Part of a small language model's weights: untied embeddings.
MLP neurons of a small language model. Each row is named by its layer, matrix (down: output weights) and neuron, and shows model dimensions 192-319. Each number is 200 + 30 x the weight over its row's rms, rounded and kept within 0 to 999.
A block is one neuron, or neurons of one layer that tend to fire together. After each block is what it responds to, as a language model described it from the Wikipedia text at the highest values.

L4.down125,163,194,231,172,185,158,189,224,212,167,166,254,147,122,159,245,189,231,199,143,173,157,212,136,197,222,191,199,235,225,211,239,262,235,216,195,145,240,204,236,225,223,172,189,210,217,200,232,230,210,209,189,190,255,219,205,194,211,217,174,241,241,188,208,147,231,177,179,178,192,201,210,208,186,201,253,212,236,197,180,233,207,189,211,180,155,251,180,215,152,263,216,241,208,206,193,257,229,215,199,150,205,196,157,187,248,164,268,221,214,236,166,220,186,214,224,178,194,204,228,178,177,221,234,234,244,147,177
L4.down654,231,201,179,165,195,129,220,216,177,201,161,224,200,184,180,162,186,193,194,234,191,231,212,217,186,199,183,170,243,185,200,195,232,188,232,163,214,273,234,214,177,187,215,224,163,194,179,180,199,211,266,197,210,213,200,210,220,243,208,234,148,213,192,159,153,199,194,196,202,243,199,225,164,202,274,184,188,179,189,156,170,207,223,197,191,172,215,161,196,171,205,137,190,232,246,198,198,197,272,252,205,217,192,229,242,179,165,261,150,288,174,208,224,252,230,190,193,212,238,159,198,149,254,193,159,196,230,209
L4.down682,143,222,233,158,241,198,165,153,258,216,179,178,196,192,156,199,245,217,212,255,172,165,220,188,205,238,178,205,223,247,195,222,208,172,199,214,189,221,210,207,194,202,209,206,243,157,207,198,149,172,217,158,177,152,229,185,141,202,136,226,165,211,178,141,245,211,183,210,186,239,243,233,160,184,168,194,195,191,214,174,196,263,158,213,196,152,210,164,182,241,191,222,160,201,193,166,206,175,237,166,163,178,162,181,207,219,193,170,190,255,175,163,149,247,195,175,122,194,179,169,194,224,224,156,185,176,168,236
L4.down865,216,247,232,152,210,181,236,218,237,174,169,178,200,184,156,237,234,230,271,200,186,229,189,190,238,204,226,139,220,193,173,210,274,230,231,217,247,253,232,186,229,197,188,245,181,186,218,173,268,185,123,189,183,195,189,217,233,231,204,182,202,176,166,174,124,200,196,161,195,200,190,194,207,239,201,192,187,197,208,197,178,225,163,231,156,198,241,209,173,182,230,175,168,304,222,192,224,220,189,179,196,261,189,227,172,229,214,227,231,228,209,209,171,267,219,246,190,227,230,127,147,221,231,226,230,217,143,259
L4.down1038,225,202,251,168,194,182,188,253,174,168,196,176,252,195,206,161,243,225,223,233,199,167,175,214,185,187,175,156,204,242,181,179,182,191,173,200,230,243,188,206,215,204,228,242,165,192,168,211,185,221,149,220,254,227,172,175,170,182,177,171,183,209,163,219,218,231,232,178,224,167,157,196,226,212,202,191,194,223,179,182,207,234,199,220,210,199,228,240,175,197,205,183,221,254,183,232,152,178,201,190,237,208,257,194,210,205,162,221,236,171,217,204,239,276,225,173,241,171,193,162,167,207,229,221,188,222,143,227
L4.down1106,241,236,177,164,194,169,206,205,196,174,204,188,214,193,186,189,203,241,184,245,192,154,209,186,180,194,204,219,210,173,239,238,197,204,218,241,180,152,228,269,174,138,199,209,212,194,171,185,214,186,226,205,234,189,141,217,161,253,231,217,214,161,186,251,192,190,130,178,221,190,182,203,273,226,211,156,187,229,188,194,179,154,239,234,192,223,254,141,142,219,216,251,211,233,199,187,253,169,209,220,196,254,188,229,150,195,203,240,201,163,193,136,231,191,194,235,167,191,249,184,200,206,225,209,245,219,118,242
L4.down1136,232,256,229,166,174,237,225,195,228,256,147,196,184,247,191,175,248,193,222,150,215,175,199,166,226,205,145,230,204,178,205,202,220,236,182,154,201,201,230,190,211,196,218,153,229,187,146,163,181,178,240,188,203,161,178,162,179,232,187,152,168,164,141,231,143,203,212,150,177,162,209,198,159,187,215,241,143,243,203,136,161,211,201,191,166,171,231,203,226,130,148,170,211,281,181,197,185,204,199,156,208,230,233,255,222,174,255,182,237,214,160,144,181,217,199,174,212,184,201,190,164,237,192,169,179,218,187,189
L4.down1263,210,233,226,203,228,234,187,210,197,189,143,216,200,128,218,155,242,150,197,217,235,198,220,179,218,198,139,170,243,235,182,195,193,159,206,196,210,174,202,169,221,195,193,222,219,201,201,176,191,206,192,229,191,170,219,180,212,211,226,227,209,121,185,212,186,193,207,183,206,202,199,192,174,218,189,183,215,200,221,164,141,165,181,204,235,188,213,203,198,193,255,206,247,183,186,248,228,198,236,206,198,169,249,235,213,187,215,198,174,261,222,247,178,161,188,132,210,148,227,240,166,215,241,214,183,204,132,186
Responds to: Clause-opening both and commas

L12.down98,213,225,171,217,211,160,191,189,148,186,174,240,247,206,179,240,230,197,136,226,179,225,216,196,198,159,160,183,234,234,234,212,194,225,226,254,241,250,178,188,185,155,199,211,217,204,253,222,237,201,160,170,237,183,192,222,171,201,221,157,165,209,204,129,193,202,194,206,222,226,161,214,146,213,217,159,169,194,189,191,202,213,186,202,180,201,184,199,176,188,206,210,199,202,213,217,215,213,168,223,211,186,191,226,182,143,120,166,227,195,183,170,216,191,140,166,203,228,161,202,133,198,221,194,169,188,222,194
L12.down144,187,235,181,177,192,181,254,158,209,172,218,196,230,189,199,150,202,189,200,226,187,223,207,220,203,174,177,211,212,215,241,190,204,195,198,192,259,196,211,183,186,186,239,254,227,209,171,208,196,173,184,192,169,147,240,243,140,205,172,200,194,306,217,169,212,242,185,183,199,163,231,197,195,238,211,236,202,200,148,243,186,226,193,233,218,150,220,216,226,235,227,177,198,218,209,217,181,184,182,261,204,250,236,229,201,214,198,174,209,161,193,158,154,244,170,211,151,188,196,234,163,152,187,231,179,226,233,212
L12.down187,215,201,212,130,213,195,213,199,130,248,147,238,209,240,231,182,194,219,214,219,217,176,216,162,186,258,213,156,207,229,198,211,253,188,179,176,258,197,242,250,196,147,210,228,213,226,171,189,234,220,236,194,129,182,160,128,182,196,237,194,180,161,172,178,224,189,202,129,187,209,156,153,272,239,223,189,171,182,201,190,231,181,222,251,251,206,248,241,156,261,209,187,196,215,247,166,259,189,206,135,223,158,163,198,197,210,215,232,215,195,232,105,172,192,214,284,199,201,185,179,182,264,174,182,214,182,201,217
L12.down231,219,200,195,174,241,190,227,214,171,198,188,216,197,230,222,138,193,193,192,196,215,187,163,207,205,226,194,172,180,246,238,207,234,211,211,161,257,193,253,228,221,162,148,223,279,179,188,197,216,195,176,175,111,216,182,230,184,239,195,170,211,218,192,214,184,196,173,230,151,182,206,202,216,200,151,170,171,200,189,166,188,168,209,218,218,185,200,197,164,222,153,211,169,209,204,227,209,198,218,203,249,159,221,203,161,158,178,229,180,196,212,163,164,205,165,246,212,213,156,155,163,227,199,182,199,174,192,225
L12.down285,203,216,191,192,183,139,250,181,111,243,234,220,202,180,233,177,241,208,188,233,212,211,201,184,184,174,224,210,168,183,237,162,190,236,201,191,253,191,182,223,123,157,181,205,222,233,255,185,217,191,246,199,213,200,233,194,208,175,231,184,196,133,179,175,183,262,203,164,189,205,206,208,207,232,172,183,188,169,186,193,200,175,190,224,222,189,198,211,160,149,199,223,166,252,237,206,189,211,205,171,243,225,238,184,199,146,220,148,218,211,237,174,170,226,175,198,161,252,191,139,147,206,257,173,190,184,187,219
L12.down619,214,245,211,158,225,182,248,210,109,218,220,224,214,232,196,192,205,161,202,161,206,194,216,193,213,184,220,177,177,176,212,239,210,228,263,230,245,212,172,240,208,227,215,196,197,211,258,179,205,172,207,195,202,186,193,204,233,233,166,163,257,103,209,197,157,206,168,171,268,206,169,196,251,231,213,185,183,160,184,237,212,203,220,160,199,264,211,222,231,202,262,205,221,231,153,212,251,180,172,245,136,179,278,214,168,174,170,159,199,192,207,240,201,242,159,267,147,251,171,214,212,225,234,178,199,193,175,247
L12.down734,193,273,231,173,170,200,237,191,123,220,179,189,229,199,240,207,196,202,227,165,189,177,167,160,212,252,176,206,207,196,195,260,249,167,179,198,232,162,177,213,165,258,187,205,202,242,205,155,262,181,189,230,183,204,219,189,226,202,187,182,232,216,212,201,173,213,190,139,209,205,178,232,206,239,226,214,253,183,161,265,186,212,145,201,224,145,178,232,200,170,208,234,191,232,192,186,210,181,167,202,205,225,227,209,178,187,174,172,195,162,258,158,245,163,152,233,170,179,180,192,168,151,251,194,191,210,222,176
L12.down873,195,235,177,194,287,178,202,263,220,187,170,232,165,252,224,183,224,186,166,177,218,188,231,187,244,204,163,151,227,207,204,225,194,200,187,191,257,167,192,198,232,156,155,221,204,225,257,182,220,193,140,172,208,232,214,206,205,174,210,154,177,230,250,213,231,192,142,164,191,217,133,212,206,235,152,209,265,219,236,180,178,190,210,192,207,189,122,206,186,135,218,168,228,211,221,216,199,218,184,184,212,220,175,188,167,223,151,205,203,153,219,154,204,184,208,183,232,265,182,237,159,276,182,188,174,183,232,231
Responds to: Mid-word stem fragments

L12.down47,213,215,207,181,238,200,180,171,254,159,204,220,205,234,190,198,224,196,209,183,187,226,236,209,215,141,198,201,225,225,204,210,185,237,271,235,170,193,227,168,163,136,204,182,163,216,231,222,183,221,153,208,194,201,202,232,233,194,211,200,163,187,210,141,228,206,216,255,246,198,195,217,203,211,200,186,192,251,214,176,221,229,206,185,262,220,188,171,238,245,205,188,160,220,205,166,216,208,214,214,217,208,240,159,186,176,214,170,223,126,200,198,269,240,204,181,173,193,177,254,204,155,176,242,219,204,203,213
L12.down195,177,203,175,189,270,156,164,190,265,221,190,220,218,197,194,186,154,183,232,180,186,200,227,220,201,157,207,191,217,195,191,209,229,177,246,199,205,211,216,168,206,188,187,234,157,251,249,179,208,243,190,175,164,189,170,221,181,198,184,151,182,154,217,217,213,148,172,173,231,110,174,202,282,260,214,247,141,193,163,198,181,192,172,139,226,193,209,208,219,213,247,151,161,207,232,233,146,218,168,210,188,212,203,224,147,149,146,165,196,176,253,215,218,166,194,219,245,214,174,194,239,186,186,201,221,208,228,226
L12.down208,165,191,203,181,204,157,203,194,196,230,216,219,239,196,226,202,150,199,267,157,188,213,178,235,180,173,160,229,195,206,201,182,157,175,168,233,180,179,193,181,197,163,215,208,164,177,234,181,209,228,209,230,214,161,236,249,210,177,140,147,220,194,229,231,195,234,255,221,187,122,248,185,184,185,176,199,251,183,215,194,201,251,196,165,199,208,164,191,199,201,208,216,174,217,200,201,230,201,142,230,229,198,221,180,225,202,204,136,234,154,268,216,215,252,195,184,184,141,179,207,221,213,223,224,198,211,168,210
L12.down758,172,191,199,157,150,193,220,191,156,238,186,160,164,222,157,153,188,163,274,184,196,186,194,159,192,144,239,178,136,227,179,166,184,209,236,159,194,191,189,188,189,184,194,229,142,216,251,164,178,221,192,233,205,196,218,189,233,175,216,194,210,159,229,236,183,225,149,181,193,201,223,185,200,228,275,255,204,215,191,188,141,202,197,221,171,120,197,204,171,88,167,249,203,206,185,192,232,174,161,229,260,190,238,198,137,194,181,205,179,227,200,163,195,198,195,226,217,245,263,185,204,153,213,205,191,212,177,208
L12.down820,220,203,178,158,138,203,208,190,221,207,183,217,142,195,189,231,263,213,211,215,186,168,250,163,201,206,214,173,208,231,210,160,242,206,171,217,218,191,218,187,199,144,223,218,147,178,154,159,216,213,248,218,170,200,171,228,218,176,181,212,237,119,193,225,222,175,236,239,182,204,227,198,252,197,207,215,197,214,213,204,206,192,191,188,239,134,206,194,229,187,163,190,196,203,160,197,260,257,242,169,203,211,193,158,210,110,247,186,207,202,253,164,191,233,202,226,215,210,185,185,211,196,225,157,189,229,230,199
L12.down991,232,169,199,291,219,216,160,139,197,189,179,163,232,192,221,218,233,188,222,129,208,171,184,151,213,196,200,230,261,223,201,216,176,163,194,211,196,167,221,192,218,196,236,173,194,171,222,148,193,214,224,225,196,189,183,239,184,244,206,207,197,196,178,152,163,213,197,138,202,188,155,206,178,204,243,199,161,236,172,212,185,178,160,182,195,200,234,196,210,226,272,238,186,173,173,177,180,181,199,239,170,194,151,207,265,195,175,205,212,197,194,215,163,228,180,157,200,180,158,225,181,176,170,170,185,179,246,215
L12.down1030,192,194,214,216,204,191,265,235,118,183,243,241,189,227,205,228,253,173,168,221,241,208,204,177,195,220,243,180,233,200,210,199,217,188,163,250,236,222,172,231,158,162,158,181,220,228,233,208,263,183,188,178,182,209,170,217,186,177,214,183,190,194,215,174,196,198,216,204,158,248,210,167,154,173,278,206,236,190,250,232,218,198,205,187,222,183,184,190,158,173,135,165,218,185,185,231,231,193,229,210,208,202,224,191,193,206,175,270,238,167,212,215,231,184,187,175,204,177,193,179,181,180,174,171,181,155,183,193
L12.down1211,239,231,199,179,204,155,211,153,210,221,190,226,210,189,202,189,224,160,173,141,227,194,161,172,230,147,214,211,191,227,215,205,225,216,189,201,244,204,219,190,142,234,226,194,163,176,274,151,209,218,198,211,217,157,250,210,197,205,185,140,163,189,178,184,186,244,256,220,167,164,190,186,239,226,209,210,194,147,206,211,180,199,229,190,218,187,176,239,192,209,224,177,183,179,208,223,224,174,195,224,212,174,255,165,251,211,196,178,231,149,269,164,190,205,160,237,189,151,185,147,234,208,228,145,140,133,220,205
Responds to: Numbers in tables and dates

L5.down242,195,232,206,195,189,196,164,169,205,168,190,204,174,247,210,183,191,195,205,182,201,209,169,135,208,218,227,178,214,207,158,220,195,187,234,220,202,154,162,206,225,210,233,197,230,183,211,148,202,165,171,164,223,205,167,198,189,170,194,212,254,159,148,178,210,172,186,208,175,167,222,179,203,214,203,213,236,219,187,183,265,168,206,226,203,160,199,187,245,249,250,214,196,180,198,145,219,198,171,218,213,175,233,147,184,254,226,196,169,154,207,190,127,184,162,208,165,213,198,235,196,186,127,161,194,210,164,189
Responds to: Table-cell digits and word fragments

L5.down1275,205,201,173,185,159,196,162,286,211,203,186,142,163,177,213,133,216,191,190,194,182,216,189,185,201,183,206,171,179,204,203,153,213,185,194,204,215,202,145,267,190,203,185,229,227,228,166,216,250,192,195,202,181,202,149,207,220,212,185,249,194,209,232,241,200,203,143,147,189,191,207,212,203,197,242,231,203,273,224,185,204,205,210,182,176,240,220,195,233,197,224,200,231,175,228,187,168,216,206,227,237,222,190,255,212,175,174,175,228,225,215,196,181,176,201,266,199,198,172,155,205,155,186,185,173,175,192,194
Responds to: Mid-word syllable fragments

L4.down32,182,183,210,182,190,277,192,181,229,189,172,196,213,244,238,187,171,167,203,186,217,177,166,197,193,195,189,179,224,221,191,180,159,205,138,244,187,217,175,119,183,221,205,166,202,211,187,236,205,193,207,176,202,184,203,189,217,194,222,211,222,230,243,228,197,217,191,203,192,198,183,175,197,167,172,201,149,176,206,207,151,212,228,174,200,185,153,178,200,195,192,211,221,223,178,200,238,214,184,175,210,162,185,161,187,183,264,162,205,148,248,240,207,185,212,238,150,185,161,241,171,213,258,149,193,196,179,168
L4.down168,213,256,177,186,206,236,187,174,291,206,237,144,182,231,217,212,171,191,264,212,213,169,208,137,201,178,187,263,216,236,173,229,188,183,139,203,146,193,179,236,189,251,212,179,237,219,156,218,227,162,171,182,172,179,270,186,166,218,195,161,175,186,228,201,173,216,209,184,222,236,163,179,206,200,213,202,178,229,236,162,167,189,196,241,181,248,196,187,198,204,202,181,170,190,211,176,193,182,207,145,194,213,205,237,147,234,221,196,187,197,229,217,214,223,175,222,152,204,207,231,228,204,208,213,161,202,176,223
L4.down252,214,219,218,211,209,220,176,165,200,225,205,145,208,204,260,214,189,198,257,197,229,239,195,179,222,154,209,193,186,205,184,143,193,162,178,168,170,239,215,197,156,197,254,205,206,283,180,193,190,208,172,212,177,159,229,177,223,230,186,235,184,160,178,213,180,239,206,215,166,197,166,180,178,188,178,183,177,252,247,225,206,224,177,195,143,219,193,151,177,155,206,196,247,195,203,158,179,208,211,165,261,240,175,242,185,208,177,229,176,174,144,207,193,258,211,169,179,174,194,202,196,230,127,172,210,185,206,182
L4.down285,205,204,236,254,184,183,168,199,206,210,190,148,224,278,217,162,231,174,270,224,169,217,203,182,247,174,153,207,142,156,186,216,191,147,177,219,162,211,205,207,216,224,210,227,200,195,154,230,179,207,186,203,173,214,252,203,209,176,170,240,184,154,139,207,217,219,175,169,144,163,187,178,160,203,191,222,235,221,212,156,196,145,155,233,191,184,215,210,189,191,213,190,172,213,173,171,206,220,222,158,198,163,229,185,237,226,183,190,243,230,183,160,200,266,138,210,210,214,193,163,219,234,126,167,151,207,218,193
L4.down581,281,197,198,188,194,227,195,193,206,192,215,176,198,148,231,199,209,172,202,246,203,188,228,147,276,198,153,164,176,219,152,189,181,206,206,265,185,219,208,243,200,193,237,190,210,196,238,163,256,188,152,240,184,220,232,223,161,209,247,204,223,223,167,209,174,230,218,192,211,165,128,181,177,225,162,171,200,270,227,196,220,175,169,259,225,249,179,253,214,192,217,215,162,250,264,217,160,263,186,190,213,255,184,222,215,198,181,202,203,190,177,196,179,243,199,179,213,178,206,202,204,238,169,211,198,192,196,192
L4.down585,233,198,225,218,231,214,163,224,205,213,212,172,229,200,240,142,201,174,173,178,195,198,181,145,195,196,184,205,192,219,190,173,216,172,194,172,199,148,158,172,194,187,225,204,224,158,239,194,159,164,173,212,157,194,213,224,187,167,233,170,185,154,181,203,153,218,202,178,167,171,160,180,158,273,166,240,179,217,144,172,217,234,185,208,197,197,264,232,214,214,248,200,262,219,202,206,181,228,229,167,212,217,245,198,214,282,174,188,159,164,216,182,192,179,179,190,198,189,191,248,204,186,203,149,188,191,197,157
L4.down649,213,148,206,173,195,232,168,197,183,205,249,167,213,192,204,183,177,163,214,187,225,185,161,141,209,164,263,147,264,223,162,248,200,176,202,189,178,246,210,203,250,197,242,225,138,201,232,182,226,181,132,168,129,170,245,164,208,194,180,236,209,183,237,193,157,191,274,195,206,191,164,262,214,208,203,194,186,185,242,199,163,211,183,222,213,221,168,213,206,161,231,180,191,161,251,231,205,215,165,207,171,196,194,199,213,268,166,173,168,236,240,262,191,222,144,214,203,225,207,202,160,232,197,199,184,154,243,177
L4.down1055,171,192,260,152,204,212,213,201,230,226,214,145,203,182,249,234,179,187,203,231,242,193,254,184,196,181,181,186,226,195,187,182,213,222,193,216,210,121,229,208,181,190,215,215,172,179,238,279,263,150,220,187,208,230,201,153,172,172,189,219,177,212,220,169,190,205,162,166,251,222,232,150,212,216,149,185,226,182,193,212,180,234,191,168,193,192,188,189,187,240,195,196,168,218,218,201,256,196,232,161,190,116,145,200,164,203,235,187,214,222,212,200,164,252,199,220,144,182,175,217,219,180,170,149,210,171,195,255
Responds to: Small digits in lists

L4.down68,182,187,288,208,173,200,181,185,228,220,212,228,183,129,199,168,214,195,159,152,154,158,186,122,237,178,164,190,218,191,219,162,199,200,211,193,229,221,142,183,152,205,206,112,189,171,216,191,181,218,185,219,204,222,194,223,173,211,180,198,229,173,191,183,178,212,240,174,173,189,154,197,170,194,204,253,204,193,225,207,180,208,224,166,191,242,229,202,182,261,235,155,232,198,167,188,200,174,188,203,182,203,236,228,175,227,193,211,187,172,239,159,187,191,241,138,200,206,193,195,251,192,210,227,202,193,246,259
L4.down415,213,216,231,168,207,202,151,198,227,185,169,215,184,136,146,194,178,225,195,176,218,213,256,182,207,168,178,210,234,173,225,219,219,252,229,157,239,164,197,203,179,161,194,172,189,186,220,238,209,174,201,202,245,224,175,233,212,182,195,211,159,162,212,146,205,245,242,177,181,187,213,232,189,188,250,199,191,174,195,239,191,227,209,140,205,204,169,208,213,264,219,190,222,154,160,197,209,194,196,177,204,171,246,169,181,185,159,213,135,198,223,211,179,182,173,140,209,187,185,199,209,184,158,184,172,165,235,229
L4.down507,243,139,231,216,232,204,162,185,193,203,201,165,144,199,161,145,158,173,197,178,140,221,214,157,220,236,217,236,114,255,222,190,217,145,178,201,221,164,130,147,168,206,143,193,191,219,239,227,204,170,159,212,178,189,218,209,208,181,129,143,254,233,215,170,220,186,219,217,175,186,217,223,186,208,201,215,207,158,224,181,188,192,177,213,198,198,159,159,230,207,189,186,215,170,202,229,178,195,214,189,149,181,216,191,223,215,223,199,109,187,200,203,223,190,206,246,227,192,187,222,215,157,195,224,178,210,225,201
L4.down572,135,231,234,203,226,230,170,197,176,185,243,190,151,213,212,183,199,200,182,223,231,167,236,191,219,181,184,192,198,180,209,199,243,218,205,220,146,151,232,213,174,252,167,207,185,187,177,261,175,206,238,177,210,227,203,174,185,193,168,171,219,193,180,196,214,206,229,203,209,253,229,204,172,186,172,225,184,229,267,115,187,195,233,151,278,241,249,198,166,214,174,220,156,226,255,172,201,211,184,156,133,172,209,255,167,168,200,170,232,214,172,152,189,240,161,200,141,185,210,208,234,252,216,203,214,187,195,227
L4.down681,172,196,206,203,230,168,198,198,272,177,222,217,183,200,235,152,162,203,191,252,188,132,204,172,250,211,263,230,200,205,201,220,244,168,255,184,192,163,199,201,186,271,165,154,214,201,215,214,209,194,146,208,212,216,194,199,204,210,182,158,169,208,261,200,181,232,172,234,213,244,159,246,200,241,157,245,184,204,207,219,168,189,180,157,234,196,171,247,182,206,249,199,183,194,197,210,234,183,168,209,169,208,155,237,222,192,266,243,122,179,156,216,173,201,181,238,194,165,192,208,205,218,210,212,169,201,172,215
L4.down1081,191,209,234,181,231,209,166,202,227,158,225,188,205,134,172,184,183,221,166,231,177,192,216,196,235,217,121,216,251,256,199,201,227,221,247,157,217,279,199,178,163,220,179,185,172,179,262,209,225,211,187,234,222,197,221,187,167,192,148,177,200,205,185,154,181,249,205,208,210,192,143,195,177,183,196,153,204,231,248,136,202,208,168,218,233,222,211,199,222,227,183,190,174,132,244,224,199,209,165,141,168,172,212,199,182,238,196,167,170,216,227,164,214,208,140,146,186,219,139,224,202,215,182,240,166,159,224,223
L4.down1089,203,224,157,127,208,159,198,212,245,238,226,171,184,181,245,185,222,221,183,259,214,198,203,223,281,222,233,223,255,161,156,157,173,169,171,241,209,209,138,193,132,213,268,187,232,169,204,201,243,175,210,184,206,169,215,190,167,203,175,199,151,174,226,245,159,202,233,182,229,247,175,226,192,227,188,180,218,221,219,157,162,202,247,191,189,210,197,167,184,264,218,162,195,172,211,190,213,200,190,212,185,214,174,266,176,204,186,159,205,194,252,196,199,231,183,162,194,205,193,183,203,216,204,249,175,200,176,208
L4.down1217,220,182,230,211,193,180,219,168,162,247,223,180,211,198,239,205,167,176,191,214,252,210,202,129,203,163,210,225,185,194,188,197,205,191,159,131,176,224,139,182,183,216,210,152,185,203,218,211,204,188,144,193,208,221,218,206,235,156,190,201,196,219,183,199,175,193,210,139,167,173,198,185,210,186,174,216,173,230,219,214,172,173,200,206,231,188,180,188,168,203,257,214,236,158,192,225,183,199,255,247,227,149,194,198,183,227,196,233,208,224,243,223,211,232,174,185,212,184,232,209,183,189,203,214,161,220,211,206
Responds to: Mid-word syllable fragments

L5.down605,207,220,188,216,192,159,249,228,215,143,196,181,215,208,221,226,219,236,176,217,217,213,238,210,173,176,263,224,135,164,161,221,208,225,177,206,217,197,191,192,260,208,192,185,197,187,251,206,196,228,124,240,205,236,210,269,162,192,187,205,138,223,223,202,223,214,190,204,164,216,173,191,195,217,119,185,192,164,181,243,229,192,240,210,228,187,257,181,216,219,175,226,154,155,223,214,241,204,196,186,167,148,206,204,186,166,199,232,138,236,162,211,194,143,203,189,224,219,154,238,192,231,189,155,193,192,217,170
Responds to: Main-verb or clause-break slot

L12.down62,225,212,177,223,147,197,204,170,167,175,191,223,222,196,207,159,211,194,190,223,171,216,181,166,200,194,200,180,210,239,207,191,174,212,226,242,247,189,195,188,214,158,253,216,174,198,195,216,221,188,223,160,250,174,148,219,121,182,227,203,181,188,171,164,222,150,231,201,251,200,186,149,190,206,191,164,162,189,199,206,168,242,161,203,165,242,237,150,192,261,192,209,208,179,214,202,236,230,148,202,208,209,203,176,225,184,208,206,170,196,188,206,171,216,227,198,229,213,180,223,167,169,239,171,172,232,236,156
L12.down99,157,219,238,167,208,246,183,173,188,195,204,204,202,162,234,184,227,198,207,211,195,218,205,243,190,242,214,193,208,205,198,171,251,222,236,243,250,162,163,210,182,125,196,228,140,234,249,214,226,185,158,240,228,199,215,243,185,173,215,182,223,252,221,163,177,215,229,202,229,219,231,220,175,216,183,186,194,172,184,212,174,274,171,224,233,147,164,164,181,163,189,183,257,190,221,266,235,218,210,204,241,226,227,215,214,184,250,180,181,134,235,223,205,248,197,199,193,197,241,229,162,137,184,164,170,196,226,194
L12.down168,164,179,214,191,125,219,121,213,265,234,195,194,204,207,202,213,200,195,186,188,194,220,207,242,202,219,190,152,207,193,172,150,209,177,224,231,176,197,219,209,175,151,127,223,120,206,195,228,204,213,199,215,210,166,220,216,202,161,192,232,167,211,211,184,194,206,183,206,209,173,167,211,150,181,109,191,202,229,159,160,186,197,187,195,226,143,198,206,180,223,219,206,234,175,183,192,247,192,194,232,204,181,197,185,215,191,222,174,174,199,164,189,148,255,209,191,232,175,172,221,252,308,223,179,168,217,191,192
L12.down595,145,189,202,218,195,217,143,187,204,195,241,176,181,180,199,140,234,206,207,196,188,130,179,202,204,216,222,142,220,196,240,215,189,184,157,212,184,220,195,198,220,222,223,206,185,218,113,256,192,211,207,141,197,225,222,187,168,172,270,220,204,263,225,117,201,186,204,282,193,235,237,195,203,179,207,190,237,145,195,202,169,219,206,196,202,139,195,120,185,204,179,183,200,190,204,247,202,218,194,209,181,178,191,213,206,176,195,223,184,182,201,236,212,164,180,105,217,139,253,231,191,226,129,246,181,193,233,158
L12.down669,213,181,226,165,243,247,197,255,227,168,193,200,156,201,156,124,222,226,200,213,209,241,215,241,192,201,200,215,232,222,202,205,220,196,220,174,225,180,231,184,231,175,195,217,184,201,195,195,214,193,183,186,149,206,246,230,189,180,189,198,158,249,182,192,210,198,233,297,217,243,197,241,182,189,183,229,174,190,186,222,209,168,164,213,219,201,181,176,224,280,204,191,224,204,198,187,270,199,192,225,141,177,206,172,199,174,202,174,141,151,187,171,218,239,184,164,218,104,206,228,210,220,162,207,217,206,159,211
L12.down695,214,157,223,195,208,194,151,141,230,121,187,186,249,195,216,177,246,201,188,190,162,229,215,199,219,213,153,188,256,247,210,193,171,243,203,261,222,220,248,181,218,156,240,230,219,198,190,206,195,196,222,186,245,219,188,170,166,203,178,210,189,301,213,149,203,177,236,197,252,249,171,233,205,182,154,162,188,239,175,199,209,266,217,182,254,175,183,144,263,255,166,158,224,180,225,194,215,164,209,209,212,211,225,218,274,219,199,185,245,185,194,197,223,207,130,239,166,155,173,213,256,188,222,251,173,188,155,201
L12.down799,203,163,220,206,180,231,172,160,258,172,175,170,139,191,150,157,219,213,199,177,196,161,195,265,195,224,221,210,156,235,211,201,163,159,201,193,228,193,228,165,209,170,190,232,171,176,190,245,177,180,178,202,189,248,205,212,207,186,182,231,231,243,225,195,218,198,210,254,183,194,228,195,140,157,185,225,243,204,142,195,206,202,199,219,213,137,163,172,248,180,206,234,234,166,167,177,200,211,265,210,214,160,209,146,242,223,249,226,202,204,208,180,186,214,174,178,228,200,218,218,207,212,186,249,172,204,209,189
L12.down908,225,232,190,185,214,183,219,211,141,198,258,215,256,207,204,211,209,190,199,253,170,222,189,268,184,197,164,216,216,155,208,179,161,221,214,211,193,210,193,167,234,173,172,235,226,172,186,185,217,177,179,186,186,218,249,228,193,189,134,201,278,160,235,224,184,238,180,248,175,209,194,235,173,190,172,202,207,211,154,191,202,259,184,169,204,168,203,186,197,214,216,168,198,252,193,201,225,292,207,220,181,222,273,175,196,162,222,142,165,179,202,293,193,236,215,192,163,141,179,192,213,246,222,249,157,200,225,224
Responds to: Mid-word pieces, linking commas